Weights of a small GPT-style language model, trained from scratch on English Wikipedia.
Size: 9 layers, 4 heads of 32 (2 for keys and values), MLP 1536 SiLU, 8.75M parameters.
Training: a variant of Muon for these matrices, 404M tokens.
MLP neurons of a small language model. Each row is named by its layer, matrix (up: input weights; down: output weights) and neuron, and shows model dimensions 0-255. Each number is 128 + 32 x the weight over its row's rms, rounded and kept within 0 to 255. Numbers have three digits each.
After each neuron's rows, "fires on" lists the tokens most often at its 100 highest values on Wikipedia text that the model never trained on. A number after a token or word is its count.

L6.up411:138057086112117130137084100175112132114162123105109109071121124138148114083143114170101147100080136110098131128157137161102207193121119168145155225154195109138076144077140129163158137146144122151126169168139174117158137153120161152150092118123166144122146131134188131106107094062124123168085099171067114104096178158098149095181119101097154116141124130110116183145107141081160123157079129182152095101140107135125141141114124143128141100150158153185100106074163104160116147134076113110142070062074113194117069123141083122152103158165217094139173134191116119143130129137119107149080108171117101147114170106056081153117089123092134156088092090162143118121153060157095181167128154108189156202096136178087106104127148158095135177115135167121140160109147139130078077140097093
L6.down411:084160207183156094136138100129122104116133162148124139136108129091167125122119132130134089134160160148149178185154174080122059142162136123138130130128067070087164128168107145105172144101120096172128077107158108142065159088151127195052152132139129142086190138153113081100200133176109162156169129074144158171112144128090140126078100114156080117132127091135092165062177075128132133132208107113160139102159170146119130148144141114184140131090124110122099174152151172110130126093128133136121144160153112138100129137191089144106120161093113228155052120148090126110162095104152119128175149105125190122173151214175153088115183162125086110113124152061108098156080177130107070147085127139117130080128162104136154126130159133152131091147181127086145177152116127141134120170185100
fires on: " E" 17, " F" 10, " in" 10, " and" 9, " f" 5, " II" 4

L6.up42:073115180074123133125121133153157169135157160064139181152122125097088142120127136118075157158112114171130160124110146153080129109154152116100108100161131083074060117096093122175140112087209113168165109152143098179161069099107133132171106117090154116159120148123043174178193167145094143110174058117141109090170144151116120124111167128117144063067051168144126151090082072085137123127123129135071132061161100128116134123125134049106120170127160131117109141075127116186138150132110181154157192099126106058084110096126105124098092087158116122153086123131148095179100139087133086122137148102144209148098168183087127147140110122132172131147100123105135143125125157162097123159108146162102089056053133110134117123145201061139180095157095118144128109120135109127117119111141112
L6.down42:091158118126062152072126104064119137113138111170056113167131075148134147110159141124146124100152157081110094137147079118161130184132079126087165116126149136156164082098119146097066170125101106103105083138146125060081108168166122110172160149146088139140133118132108139103154144120101141182062217204142145131123118127116144180142161083112141166217190138097131137124138195135119145145084136088159112165173115121131112076118104134128102148141132154116140138086098092114103109131095176029151096147082128145203191138140125149107063136117143144094095177101193146146104105092148074122143159119073149136123120055146141114145208116181104126221126140091093098087094156086139118124094079113143115169144101132123092159142122123156143127135145117085151117133145147184123179125105110
fires on: " N" 51, "N" 9, "l" 9, "n" 6, "act" 5

L5.up40:097124161123082111139114122079132145138157150157102168161086179124118147141140152110090151102157092128163134122159179128132119143093120112115087127142157109115125142118122151176125105121151162129150121151065166234111169102140152165136140157063133033116157138133111193103156153110149136064096097149156089125112082139096102061107102116092158145121100113088163140136073175123086114107189067129167127157137063043158075176134097117144156169097187161128114113141112132112150134103074172124112152160137064118133107118094162132122099132184142125190199151163133137155143160160158136101075121170084108141113088127185159068110148155130118081103107160106168160135115156139118098164163156108138112167150174130121117150076101211056078121174152108139046115084102129144125177163105134
L5.down40:118138129115140105130155123183117077162146155109165043149142124123094107120132123136125117109109118168102102164133087184099148160092187180110123123137097149066128125126143128133065117088111093180124172085204136046101144183126166068101098128163162155119088067106099166138119159133156107185134140105100089136119125101128129141128176149127150085108166103220078112157198125144157137072156161092095113090119147076191126102167164116165176130146106119074063128144122116142115174087123082118148124109128124151098187131100123120144137151121109120130108148136059113086095140117133127162162119126159156126154152174104115085208122142109109186129103108135112070145178145092127164076114073117182166088087138143180080115146070102152119156093131121114181114134187129121123169028136107
fires on: "-" 26, " The" 18, "he" 12, " k" 11, "irst" 4, "at" 4

L5.up1473:163135073187120176134078128114086111147119168097117123155121106108173094111080148163121146150103170122125167144105144203133092120080098182125104139128177124141148146137115138163144186139136111079083206099127153139042163096097116124122118110085110167102090088098133149121135168170111101137154123129178143078061152139123172152142068161116088099139156125134126129180035151075169167101117171102142122100134163095131089170150197120104115099150101085133151102122124094114118148154119211096114092109120145161088088130146089197130109130131132057099151103100085128090079147129167174163069133175085091096159136141089148064154143090095100099089156162142234151124142117130063143129130140096115056165158159148131115159126092134174128157077123150130137096100136145097099122134141101
L5.down1473:118181127051098033117145104157164114073114134187169140101095083119092158170152145147135086125178069127089077084171099037119148124160139080137161136165075119102113141156124101068089094099138173160150116150081105068133140156147109135130160118143149106121105122131158080149141205033132107114076109132077160140194129111147073077146131101182165141070079138087112111159150098126095111125154104117131158140170125162131147109109118137138171195147112165148151195094105153098106159174086090107122123173071146149169131110110134155103153104134160180135132140141166145152138132134092061156119142133187172151122126128104132193109088158151121149146121127128041122146085122117154152124181126165106148124134121118126123131161132115117176138161165139085128121178179142143163134101104203
fires on: " most" 14, "ight" 13, " as" 12, " both" 7, " main" 6

L6.up1062:147180089177150116150141138126166170133095099107079138084181173063156102123141118127125130133159139153105130137118129163206147123147134125159097105154114177094137126132123107096168157120087126124137130045120132124139132146074107077142114074124104104078117092185082130112129095148151115069104069116147140130144152155174049131193151127117179140049167137106184114107145098119094124106097163126118205207143195119148174164096184162171152170112143111145123080161127101144163047112091192112098135120135095076113144113126149128132143173131165145131107150102093132127146145045080093149138142142117148172125060148068120097100143136144067133160164075119100153141134129112214124208093189097124132136104147173137155160137062135132123182135142120099142114169156115111097134130150117
L6.down1062:136133213073072114131089151125090132117143185160135119085141093119139145141153138195122133195132149137150130131135077178132093110117075116129130157125103133158106151186145091160168149198121139124151150095159109133125148134153078138128100088090184185112113125098156132141159022176073144125164110182119094143074132122163160066101145153106199127168123194134129153112162128120097145158110104112157124136140129103137105144136153158084117162120071166119088153120080106105127176105170072088140118197100161126134125139192100122172134154147136091124096105140162124077123111122122145155110105125136106114186128133148098132058118121143137070140111149188109164171119139150100147049170160128112180041054121096112078150111147148166136152181131145119150173076044145125168089146133154
fires on: "uk" 22, "ub" 12, "sh" 6, "ish" 5, "or" 5, "ul" 5

L6.up307:147113066148106154119090171077101135139130150086148122138166125155118157099115127078078111142093134158202185107149115162099107128138073111114130086137142133106137149117130158084089128172115109128177178130147164141136189118123162104161092115148190171104102108127131113103096106118157143193134180117126119058166072155108119160110123132143127145169105209138115163103089083173060127066123163104162161162144163112229093189084151169142128127161161175109194104095120117132098135092141116111199127136106143107162105076145182111154162142169103114153095147098130123166129120133117125078094106132092177107174153117105135102159088113180131119146115150083110129160193111164168202141127094082169113121091204154157107090120196170119127117115039135120162109174168088113127115098139132
L6.down307:092147158098105118106198073116111134094124114125094129165088121102128140125073052149190133076195134061072144100135123109122160089135141150136141100138133130087132135143096116152147092110116146120109117085170072116137068095138100159095161103104115132083088128141153116171147120152112124105156179041214145139128181093134178130092098151140089126083153089164076124190168157104132125173119131135118103089161092083100115146204181137102147139070100129120099209147163117133100127131147125090057145127126171132084155131158155135114136126180152072105130150164127123054051162112136154137070096100127111153131137164098108126122138069102086111147135095159125145124098174178121108089100118177125163160174147174164176114156145162101128174117141177103094128078080147116110116081081075
fires on: " S" 13, " s" 10, "ric" 9, "ine" 7, " P" 6, " V" 5

L6.up1072:098171104144146082100153155120121109121161117111133163086075142107118125079134086089135156089076090123115079152164114188104111129158092052104171103175113086158135138143122093138122102171043162172118110171132171095068159124178114126134160126113124136168091134145106157117160177125107082077123105141093129105115132114103118119085084116100121138054091159130110098150172082100124135125112066113149132110127068099057071084082092137122129158171175150137105081158143086118153172107127134123136198143081171166124120151080165122134105126105123141113144133130052089111167070124153127142113085113134151221130097167128102067119079123167071136102131086073119168150158101113152128121083155163090205124121124075144193146095120148130150150093151093113150140173211140144083123121077131
L6.down1072:112121124153177147136116101177116143115121132147067088103140093120140137107118122124185133124091125197148133125097166143210086157144133120109107096169141140127113082130148090088132146158178117109137132110155122116164087094117140157128107094177151073106120093117168089169115111092112132137096105131179127164000112167154161076134144151168104087138177134165090158127151088103182193110220127151124088168112162144161142122100201138188168123137106094117107166105132094156076073132125123096169071097159128107122116119086144125137148150194130170117095126113189114108146136160147076185130090113100085081126134110175144151169154131117117123115138152140121121126183129149116149114161086144081151071084091207171112119067144106138131129188113092081112057089084125097056172131125117
fires on: "ir" 28, " of" 6, "ld" 5, "eral" 5, " de" 5, "il" 5

L5.up363:114188167139141104133136133205094135099131090107120107092172132133140086132119096141140177095142105136140082183096127113132119156103172172093086138213108121121120081075175164177172124094132154141115151144136199113143133136123163086087092108156116141102137169122142128255101076120190132114136071178133175021113165092135138146125127136112170153137150150147110169122163124174111166076154134072088113118119098119148111108171137125068158133192156143113142135107122154108205125099156134059141125164138079053082138103128144086096115129133159146147135169119145116161157128137158127183110089162112136121137137079171151115170136181061175173136146137127081140181112134185132131190094108138103084087089145134156162160120124175111125193132149091137153081120141147124119122147106166
L5.down363:085118090051104176165096185126078148131100124133137080115125146115115147133133123099137122079156128122104093128129120134130129111166187159151111114082084120108124195105117112078112149151182115189211109101120122074125114172103049164164148163083140102134182179152142200133095164167086152151122145098179139150089126121105173095095141124116091166118107143156122071124127146142130132129126094139140182132115135080178150129128172104150101091102120120104157155191110106151145162157187125128143169092129124181197126109115065138195147086108170203122104130096089140112111124160108160124168165127124045131053157102138101143074132124163160132169106138128184126042153136102145118056161152122097153171134153095139192088133129118140147168148079139186094130163110095192144154130113130
fires on: "==" 16, "ly" 14, "istory" 14, " it" 8, "ell" 7

L5.up110:116105094127181166099141134107120145167126131148150088120151116128113147135159167113139076132151140151115160058103141103146150072118143132112115118107122071097135076121092115101110166168180093071143145086136125123143148140124138105130103146144083145119093163130121148107075143044135094164093172138123116144133120119129125186108156132135112162147104084174127127119077095144112124140173089163161150139120112115115163146178098104173103189134211163066096119146169129193106059096092129151098159094086185094169142145105148149099157013203097111128080191174135111127106130112118143054065148166085174057124132071078172111095164129088103145133095086104131103144061143113114153111098150085067133155110124102151182101108069149087101185104138118126143199114125148110135109082131120
L5.down110:143181068177058103135093177090139138129123104120116176101091148176152103086152140096117152105070135137187136126157127126135071106112100087184132139207116145179137126146135181129098063174094128111129118122092096132116155159102152196131178104157155161168170173135137137158152111124077166127128147116085141107109166135158089135125130108117143163159153155080125111127165146128125149131086133077146147119108104119057070169132063084135151143142105095160163163083153172095120163169098178072113163136077081118077104110085051146146121145100161120129126152124150203089102114147140085147130101098081142104185172131145068136139056124115131118163097146147109130153153175122122133079064112119136096081110218073135107127104194111121112126118127178106078131181135109144106100123179076
fires on: "p" 23, "e" 10, "l" 9, "us" 8, "y" 6, "id" 5

L6.up1315:143113188078114087098152069117134089108130112094113129137161184091149132120153125152098197104147127142212088070112176117112134162074179134107179125131105166155145146178164096124127138093168174119122098151126150186158108110146108139114170095120143173123130155130124178100114124108141131072109108083140169129104126101115148169212117171131125166052123146103188134196153174202116126113148161146132169089098106141116129212128122145082178166150129140159159129088161124148164071205055126173087164087168136121106113101107132081161081137125102111096120153134119156119112175177060157142131161151130136199178151125126116141135068127091085118168129165073121103146115125146149110155104128127141131151092128055097176140137101134107105155184140098108105153081151128115220128131116137
L6.down1315:081152090136092053111130150108128132117101075153164119147129171155089115122095175107112139133127100154138138104136135115139090185128071126204124190119117122145147154132135177116099161102142098086135079153110099055100081143108127112151080231120121099117125128074073087128106138181080151149147164187101094155170127175152124152132175119134147163150109166067123127054088080066143113102131109128054102116147111138141100106100123129111069085102171148153088107199110135105104089106147117086117140148138081180134093193166067163115104122194119066125152081109178131115150123097145069075111127098147132048116147166134139103130174150184164106116090088101084123132121086124158100108139120112117069170090130173126119159107156160117117098080069146102139116112098092130151154141129094
fires on: " Mar" 21, " K" 12, "or" 8, " P" 7, " v" 6

L5.up1001:151143116136080141163141199116191081104153111081160142144136141159112129144121149142158138112156079141089168140105129120148177091196135149107110126131139146116166097130100124092151121086110141131110167148134121163123120082144116169116102113080159055111130131126147111135116165076137032160174176123126123089113161146179083122134080124165137147098119107120106145167125091083102076092123102068128186161092204101126132131089151118116117120120106123166088122126188131065136128132112128131128174087101111124160135176106158131161117085151127129109164101160081121104143179052066153138134087153136122149185083121187082123169113124135101182054108088166105093120166093224202096106174073126205138143097125147095095109125090129139120133165082162122088107104136121066094050135128078
L5.down1001:089115123071143128107162124181080140167118132173128088139095139137126093125144099167081139153119091129133090108179099118117096117114115153186081119110100111149046137100184125150144085156116127142104152136113071087136107104154107156138144144130118126185086190135147120105108104139124166121123081118135167163147121088097125094057150154086093127147116117117173111104151130128109118104113122190100073120134124159142187071189099131117127137118079207125137111138092121122078099162101163139149127169140092107090110121110114095114131121056089067110122123121164167146129177120102134104186135144124178157119145145041183057067102087083079106152129166185174083114156153081097104120047052188133121169159122128139193117182172186116128094103166125162121170166170149153169094169150124
fires on: "ain" 19, "u" 15, "ord" 10, "ou" 9, "os" 8, "um" 7

L5.up1239:154115139111115123176167156125140134176101133123109113128172077089123172148141136127176124125083132124096138119088140060144131146083127153128151121133071179138126093157144112153156085050116131088116154123160148171176148159238103126151077063113101092155122116116136141096161133088164078139104071099107092170112118130171138111150128090191199168078089140159125086078176184160129122134174122097036098128188073070128119164168132157111090151169106098072117168106120174105122132131136140110060106130117099159120167146124145118125099127067116132128150099194142171154133183130121095168108122155093108143143146142177081126143156161163091124091103117102111124163065113168090165139114151033159098118119125157134098104141089096162218151139157149143134124152127158100100116078108101
L5.down1239:105078120165146055090097078143104144059097132101125147147085223177112109193144119096102128135095205158143076095063114178158102134116123089118123135127189088080133152125112181091140137109158089164110104132166108162135082066103104141154108177140139137108133098173074092120126144178112163123127087124153154097145114106112130171099101154154133146192107128119085141117085104131119111094078082099214094105031124138083153094107128077153152144143119105132166065161102083082173164081095104103171144156105124103130111103113142119134118103147126129147100108113035101108093160133121122132175117091164110083122105105103149123165109104138118094113141105160133178084160149156128118140142136183151103089069150156132188139056153167052101116103139107123151141072120125131095167142142117
fires on: " St" 19, "al" 10, "u" 10, "v" 7, "x" 5, "os" 4

L6.up198:146162101121124138105165132082127110123116117101138180149122155103127205060104146167131136145144145143108127136158176151084091105075172133121160118142100123105060183146144071139091180113114158074112108062121166154209102137100103126150163152087088134077135105129101175093123104115089126106091144068085111173146111099140075131132070095149131086089120138151152144088082163120137142158085174159129189140144162112079109140053105146087147154111194138168159106091128143115126176170138167124160116129138101082185157122089131131106095048118160117124125142126182101136097125176126154143137073190173109140160170135152170172204158217069132119076157078078126103083125132108128101158151138135074157113091117166182124172100158121133148134071153144126129117145068125114159108112097114
L6.down198:143070075166132112091124150205077160140147122175125086131054159111167104170192105104186155095154175113158100127133132080160180164158114135153106095159079128070122148126129162101153119089092084161157188125097117102192122175140151116121120085153097141199116115135174084145110151147106111106141119090180124130112098181124195134109177191139118143178154095158109136130150132117118115130136120085098182145160129158166146129150191094118098136149155158058147086124072149169106071135105065118103125081104112146104123082156147118149106160155100177074152168101120099136141202185118137114126071083128108124154133086120060127133121109156180158121139141095133097131121072107075145149149107066198102186110185100117124099121119121141130173143120187155122162099175127093089116111135144
fires on: " of" 18, " 202" 14, " with" 7, " in" 6, "uring" 6

L5.up846:156097130163118111147140108090173075083099102102107209141153132154178160083157110142117126108151113075123112126144111112149124124112171143129087082086183127149131150123107118128172137089070146092123175146103094132107138108105193110165157122109095152191102123102148111135143142150204174180083136098050140174138189129119049126136101105122134091131130139152156067119103116117142098115168196174111117109162161114057116129149139151168102146118123131146060118152137113150096154126111108137193142137065152160139148080177122130127068129083150094161077161060130125143123088147129159177137113094076077145136131103150033096126128132149135092129153166181125056129078090163108098166102087113108129153085094100182099156120117094172168124160094124084114126066081144146058147126115183
L5.down846:140123169123147166089100174084112110167135142129114058089138113123128060119155131049151118074063131156107125137123130110126162163157113160083097161104083132144120127120163168081087130128192125187141069142125157137194153145132109140140111171133178140110148087163123130113156124140091122083165120103163142067117083158135125131144149171140074112122129120135106094098240137109118122121098088115142142133103106096172135155178090122012146087079191166135183142153126163128142090144087125108098176067182104109130096143078132130130163150137096206125121097129148142103148073143152107093155139151137208112086085145162184124163124185059135135122149139079133151156102126120158145118152088112117112160142149136182127093180128102103059136083107172157104113141163095133154118158121065
fires on: " back" 18, "," 16, "end" 10, "ia," 6, " over" 5, "own" 4

L6.up161:077108141123133112156138142148136157137094119123152137175152102190117183171138096083157076182106135130123134111150159125102133081143112140106162093121093158192067193138115150139077190144157175141149145141085161132156074123122091102100120174071121147174173119100142097185102125154107136101130128115130168129151063130107187138134125166081119129103109092143071114159117107112132190056124122099102154168186128114069096093144103159113176166157173125107109130127205135082066191116125143131101121122093123134051109170141136118157142136164174103200172105157105126096144158092136157123131070135165105079186134086088153137133140187161145100148120058153127094059106096102124103134114179223157113182142129139112190129123131142123169123160080115106112166186147133146136179129149139
L6.down161:152182112129172146108133118141135073126123125178144077139072115072149156124107165155174139152119149153148138135158141082072084172087133135122138134166171131070080181132120130163148181140117145063090106146162187150080178158160147167106114112139164074103090152128081148111126143067136132098126190098121091161111122143141176096063151101125104142206147105129170094073096081149171185149123145188110103095118137115155094131187101122167120095073120086127155126183076152115139158141149137095138117156156151164126128123138136045125153115101073147086110128131108164101104097145163142169125166074144079175133090122140111111103126079077105164075112186119124163173076082110121127100142148134140167074156128132083133179082127147163033132125125084128152076120130175161084143138111071
fires on: " R" 17, "al" 14, "ro" 13, "er" 7, " |" 5

L5.up1259:165089111125145088159116104143085139108190129179158112162098184095122113154170098110100104162111107071137143155024152152117132106151132168087113107131086173175085096169196199139158185115152144124122155190146095162085111090167149123096175142139156157079177166147151130070086139126165155156108182180087068142178087109081150102089115092113082137095213092130129081138143128164083116072110116115175113205200122124141139168130138173124118121102117127094116103071146196159134145107120114140102164129104125167153110164134082129124112147079142102089131080165084113121183110145208125126103137225095146112106131161110143096104129156119139151124183125117136144110095105139178125113133090115114097117157083125120134118149178141137089138089136148126132103125084091147145100106082104
L5.down1259:097089090193116161168158206123141116121144153120053149122174140134103151108138150164131129109122128159170155125168133136099147154112169131152100161149130091156170163127099107150121098120152103159122138146150113105067186143148092134151145113177102133155099056144158120183072094128101124115089126122139119134070186173097185062096132106134137072197105067092139163067119122074088151204161133142144113081107097121161122130173105072134197104168104115163203114174118094103114119108104121114142083135126129108118071124100169122122087040133114133218101139112106189149182142076126152120183090120117111097092132167103125118121200158157153154184167087111120170133151106118109143123127116161124172151055184148104191139143134148166128090112124139158101165090142150109130144149158133
fires on: "p" 17, " all" 11, " out" 7, "ur" 5, "te" 5, "ou" 5

L5.up509:156102124079153154081123099109125140075131096098190106098112088139159112078099129217104139099105128116092158114109145095131146099136104093147102122104130154116098123127134096137095144120165142151110089136129145139147123187137124169168075110124051124138130099121103090110175142124164087175118172144168128104226160146062139123116167054110129144111112178123119094126078132146118166145125128182119081119129160153094158111080102084151083205128106124119104145154154108187177100124066139142110131111059153075124144124137161113100064120135096008152133105145148090094139100096069173069142091078141106131131091121125150140079118105112139141132123060186136153092161102119134128058118095109126150162066147101155116140089113165090157160103102124126098096108127175084210183142151166
L5.down509:082168153093115129114151159185134115156132127148051116123182131099060156107184139078136109130123169141087129110153171168117087151147132152153118140163144121112179133160137162098118133128096108129130155133124119123098128101081091082088161155137173175091146157098125164094113152104093141063129074125138131102009124128157110115132102174150109095102159134127138135116151137143119129100128143100139156147111117066126121113145173137154191079142160149090193098097101140091069146141181172084175109174163150151200110188144141170107145132045196255117076099185152145121152163145187104173100113162145149123099133146149189142175126139143132107130125133084089091118176160111131108147169127116131110140172169149089116124130133082104100103104154144150178152109160085125061099131104133
fires on: "i" 23, "ran" 9, "and" 8, "r" 7, "ir" 6, "ob" 5

L5.up155:119063189131104104167132087107116128142119108182095161081084148099117140159119127145129135115149128127097131194137140104135085069166182086164167159088154111166116211093157115122095150116103132122097149091126185128101126158097059118092070157099144159132117111171174118161099112089134123078146167102080125132154148135125072166131112179152107130102154077135092103067142141178119114101151185096149121102139125147210133083116145111142134167162189105175119169116111112139114135135116123116151136136107117102097102120157094122136064103054098164122084091111169067149146079120136169106153129145192069140083132126129085085156104180099140093177107178161170111091114078153186127132124088090161143169081117170042142108080116114103138153154121154086119132149069153190131190107175132
L5.down155:116172129115126187170134135125138162065134115150148121129131094145112116062101132066137080077076138106135129101117116143109135131224142207100143145110113192106083132088072160173149137088109079154129139115145112123111107108204123125112182156163088124092133144087130134101138167172108093126135106155165092110099160126143097115139137126107159082202104072158123099172132139157102142109160108138175115140086123115100090109209105151156184099143156170119096112123099112126121156135078108129118145124128141126152152082112119146112111136153178123121124168167095167118116123150115100133130160109085134140208092096117151181104119130102082194113134107091141175126223172136053121067180137157157131157198177089164113081114190153139152137094073118112207125166192101089085127127151164
fires on: "ed" 13, "ing" 11, " ne" 10, "es" 9, "al" 8, "led" 5

L5.up46:208098085099124137133100075095096121154134110097107129126130185066162130193122131137094129112098127099149121108091079147107119114088127165150121179108135142174102196140150108124079118136114125081108166120097144124083138143135093165104117178160187129094121155131171121114071156143139175115140053111146102149096053089073163119154095078125084105118066144104128153088167127119111136144118115130152127169143194127141176133202125099176122139129067166132153122150099101119134108123148162127068097113136127167095081105141126097134111158143090139051110106177096095190093112104090152092143095185159106129096185169194124133115102138138117129131085106066180099128157153120125080120105135222152125104156159149053130092124113129139185155133103121128077106143126106105140240155142076
L5.down46:000129098173118150127175160171175068157188145131118114137136111161122132075143101121129153172142144160095153161138173142141106108164095102106121106172101087107132091138146144148155102130126145096131136099160079125166104082085161045125135097099034118122099085131156133163136114084138070097140212120108145113212195141168128128091156152105190100120191119103103151129157152112145122103149099082078093080107121099138129123071125155163110132116134106108093156148170191086109115166098092088185130142089164118079148127086169135110147112169183088184113162128145140092150078160129069153138174097111131154164074119096133124128121096097137109212136141166109126130138088187117171165138087105149136165181084092167122168145129136155101127108135114113150160153127146136140095137109131
fires on: " per" 17, " en" 12, " El" 8, "ol" 6, " &" 6, " Ar" 5

L6.up866:179104114098091104079099143134188113144135156128098162144168167114194096108138124117074144116129118112107146127077109116110193139126087142106129185106205135123139169172097175123167148118105175183215145169125117140138178079143175123122123155152109100111122166104121163111157131139189081153152102118174168143111114112061181133130083108088122108125138138147123122166150095147109151063130177134096102097229089115108118134085116124088119110104120194168159154137069115150128129120086167147182122106148161141178098097114142059126108117066083150143119149093140104098168123174108121067123153088067157133160112144079176170147127153111109174175142071135093074106084192096089132095148159219094131147120127146116162110152191178124127089134096100122144115175129082146132136144141123
L6.down866:149160170187148202194138113134150149110113098107095090131065044132108182138095121085130093119098137138137123127132098101132149186054147161113098130129074125135122090155158137165079085147122112096095172150124128122179152174150151142157186093136163170158203145111157065125158140116101199138115145115183079121106140149113129177093143145095089139141104151131106156166127172063171154135139112115101135146093171134134113118152131139131154131154104090019089159119136134139095089105135077150085119108120131099135176129140132161127137105152110120103139120112115156156157139152158142188080089099186102080113141082102085096146139164183092126112098140140147108167206061197152115078113121060091118134117109091135122172108123105052122178103104152109166108121129150128050088077144111
fires on: " app" 25, "w" 9, " est" 7, " me" 6, " John" 5

L5.up821:126104169060058146085130090093112079139149121106099117136120119125161152126135147068079126137125125164133118127122134086111120165109113100132101156096109141154110072122129124144098129115169053110157193125123118080119089131189162115119124116146121149096146090116180148143146147180129137121159077127051168109141178124110075108137125128197097129121106155198129113112154104092143101141140183046117090092136153161176189150130044145132127148134109148195136191140161102071130057046092124119153129099168120117136173119152174158116138144114177163148110157128125081140134143151134082102126123127164077106146189189131069130140110148130159151169206155093134135146176063101124186193132124129120097168102121193108060111134154136103084090147188155146107124186122146101122134180132130
L5.down821:171107132175174115133175129130135138161146102145181122113150148182090168160109133110093140108119129098169150114154115194169125135118137104098109136180176137108073146135137086100152119181040178159135122146174152091121100159121072135085101124101198157097134169135109095113077140158114109186139127108157153122092102153117016159112087140099118077094187061140136089128141118123104123090149153152125115137128101160138080127191121102112140099164175106122142148087105123124164118177126105130127083125100101128159159180178097074121083126141138169067139113038138199144116164089102102120115083118076157106104124105180170160152115088137184066080122094113110119030092145115107095119162124132059179115104130096116161093108127155101149148184139110139105107139147111134086140123152191
fires on: "ed" 17, "im" 9, "ough" 7, " not" 6, "id" 6, "ing" 5

L5.up1164:123113111124115118103125097099110155224162140167128093147122184091100164118115072120150110181145175155135124107130140085112127118065128085140107102114177086154128122200078137148069117155082131107167131135115091177142162132137103147102123145098148132103108153132133105117128126229067176124093088108103138135123124144084102139148114094141142122144113119151100090163130128164126048144106124122105089145131099145065122150086101115105140123106173122055174181160169135112117069166189095095147159131110198199165163178172082116090144077156167149145115118108088096101106156116166111078154152206148120152144127192115150109120035109120131163056139084098150089118139145093095131109130099095168154152158171098090150143188102050062110116139159116121129121094088117127138168108106134
L5.down1164:135158129171124112128159093148117154123108091108136114163124148158134155121142164148107085071173166070131125122118107182143103114150116077120188115104069155109125142079160131126135094078094116143096164145151118124119129161140111104178083125134098105143153123136117121103100073085144076207119079158105140158156176128063172055088138145117185218069092137079159140169108110142087140075181103130117125141094146089122198134136115121182156089083149149128101067117090130098135161070137127125138160118172082139037099064106191136214126134134052152141106166113148152162142088140123125124100134089099104096096093125127098142164168129183132110160125112103123170101090111082176099193150157117136108079137078141146141126096148180163142131082111100076142103128162197109130089113121112
fires on: "c" 16, "ld" 15, "eral" 14, "le" 11, "f" 6

L6.up242:095116155098140155142119191169145117097121103122098164172141115152140136111138108098208107126176164096163158123054135146166100126148108141123175123167056141097113144092110112113167157129138140136140170110117104158177112075170106137150136118134134179097105142144166092192098133147099172097100152139106109121166081183117150083144132143191081089152164133121145044106125078075158153115154126076096135153092137147109065126088132211173097146097091150223123133104153072136108152178107101123109117072125120160102080166171165102129102109139131117143130112147082087111168099128105142156142135114111169146112154104153111133164138179123126101093147154109148103204098200172088063181059119099122108132116110142146116077158095159110094121131130186154047075163090135196134094135127124
L6.down242:150140107115107130110130074111111143099091157121140084104152141125072118145089085142130119147083144120124114102110106123198111151162096088087054047100164173187104155153124162092107123149049100095179141105185157080093119151014152139170098095073136127182166102090068164097149096124128144162146126164131118150170111132132109181095097114107153140153094117113059121152102133159070122136132117187128113120164164143128156154164127119107126152180107106121155103155152152136222155036178126143108152166102152104143165112107185127131161113117169140164107088177132143139115082197141115117121168091168142135160087180134092096114162103096101144188108094089076099069144137137145204079106150122173133152122104092152072139130125137102162129123132129059155127139117111123127147158131160
fires on: "al" 20, "inal" 9, "ly" 7, " con" 6, " p" 5, "ap" 4

L5.up863:157082130145159092173161075114098158102107143128204110109152137127108087142172088085102116101119154094138120128067151098155149115100192152134121166129146100142103178153128174096109097121160125119095084168153165086153166112083167156159103138198125182097097096127135101101166200157112113160111157145103085122094167121136108082141150098083111151166026102102170151138116107122121129142148100077112126182142102124128160139080124133052134126088139134121102117137158166116147169106148145141062153181165151119176157086162116152156189095102115077126151101137188119134162078180137120146172191133186182153140111144149174086211151158140117108157113135183139170110123117097142094174171027110142195110121152110149105108130102140149177140147176094160103185100120116157171146132128145
L5.down863:106161132091104119047127155097179101135113148127090159126091178157024160141120125137085138169156139084084123124183140187093135186116110094127098127142156129114154041129142083100130145129092073091150170155173145119140188105090118101100154131118132104141153079122074096156122119063093128154190131121125163107148149173104142233108123108154158156103174129094149099153111127151100125096137158137113070129169159092170116148127133134099080093152115122108132106175157160108121068189132131149164176121098118133124120157154123107158086174116181115137121084123164133127167148129097134146121099155129116145171068109080109114127117139160150143208093165151116121107174110170094141163059187192143151141087147094098122124108173115150151115119109128112212153043112211132119154157117112
fires on: "one" 20, " Ar" 18, " F" 8, " D" 8, "ch" 5

L6.up816:152078182103154112151160130114108098112175129133130117056149132084147100155186165185106141162137148159125132067135096124100119090137111184158097187108168128153148141114132131118064092118125164140132089120132127160115143057150138139130172108120165114125144140148116128121120142131120137115107116107105146146127091093108162116140167153131126125115150127115151124171113185107102145065158126090106099060157089147157127162101136155145159161158168102142176123153156180099169058067049094056174128067145098182091099112161188082177120132130114084153128107196136174064144214139075133116146159080127104136131105155101069091081108120079114100156113106166022179147120124135143173125176153128125072116138192130076132131126096114147143124109142130142167181135102121079140192191169124
L6.down816:086151142145148091145112080102045108158047114165145124177117160127120103070074111110121136091132090136079120189146135134143100176108114163104094113167123140112124164138146158143118122134163109151165144161095162068118147160142114159134093157180094122107141140108138139110127120083136107148186143143138084146124124132130107142110115142167119103091117148168060202106096123161109151166149130128152078133122156131149089072164115078182108088113115084131141109127124082180138162117131076178119146184164144111166080125140118068088185132158158151175122172047130082120144064141174132137077076108084079077147124186117151145108145134135171105152153085112204156117184062110090115118169115135153133089078116118167146137018152127141123223124129113136127104115135157076102182124156120
fires on: "f" 17, "ar" 8, "m" 8, "il" 6, "af" 6, "is" 5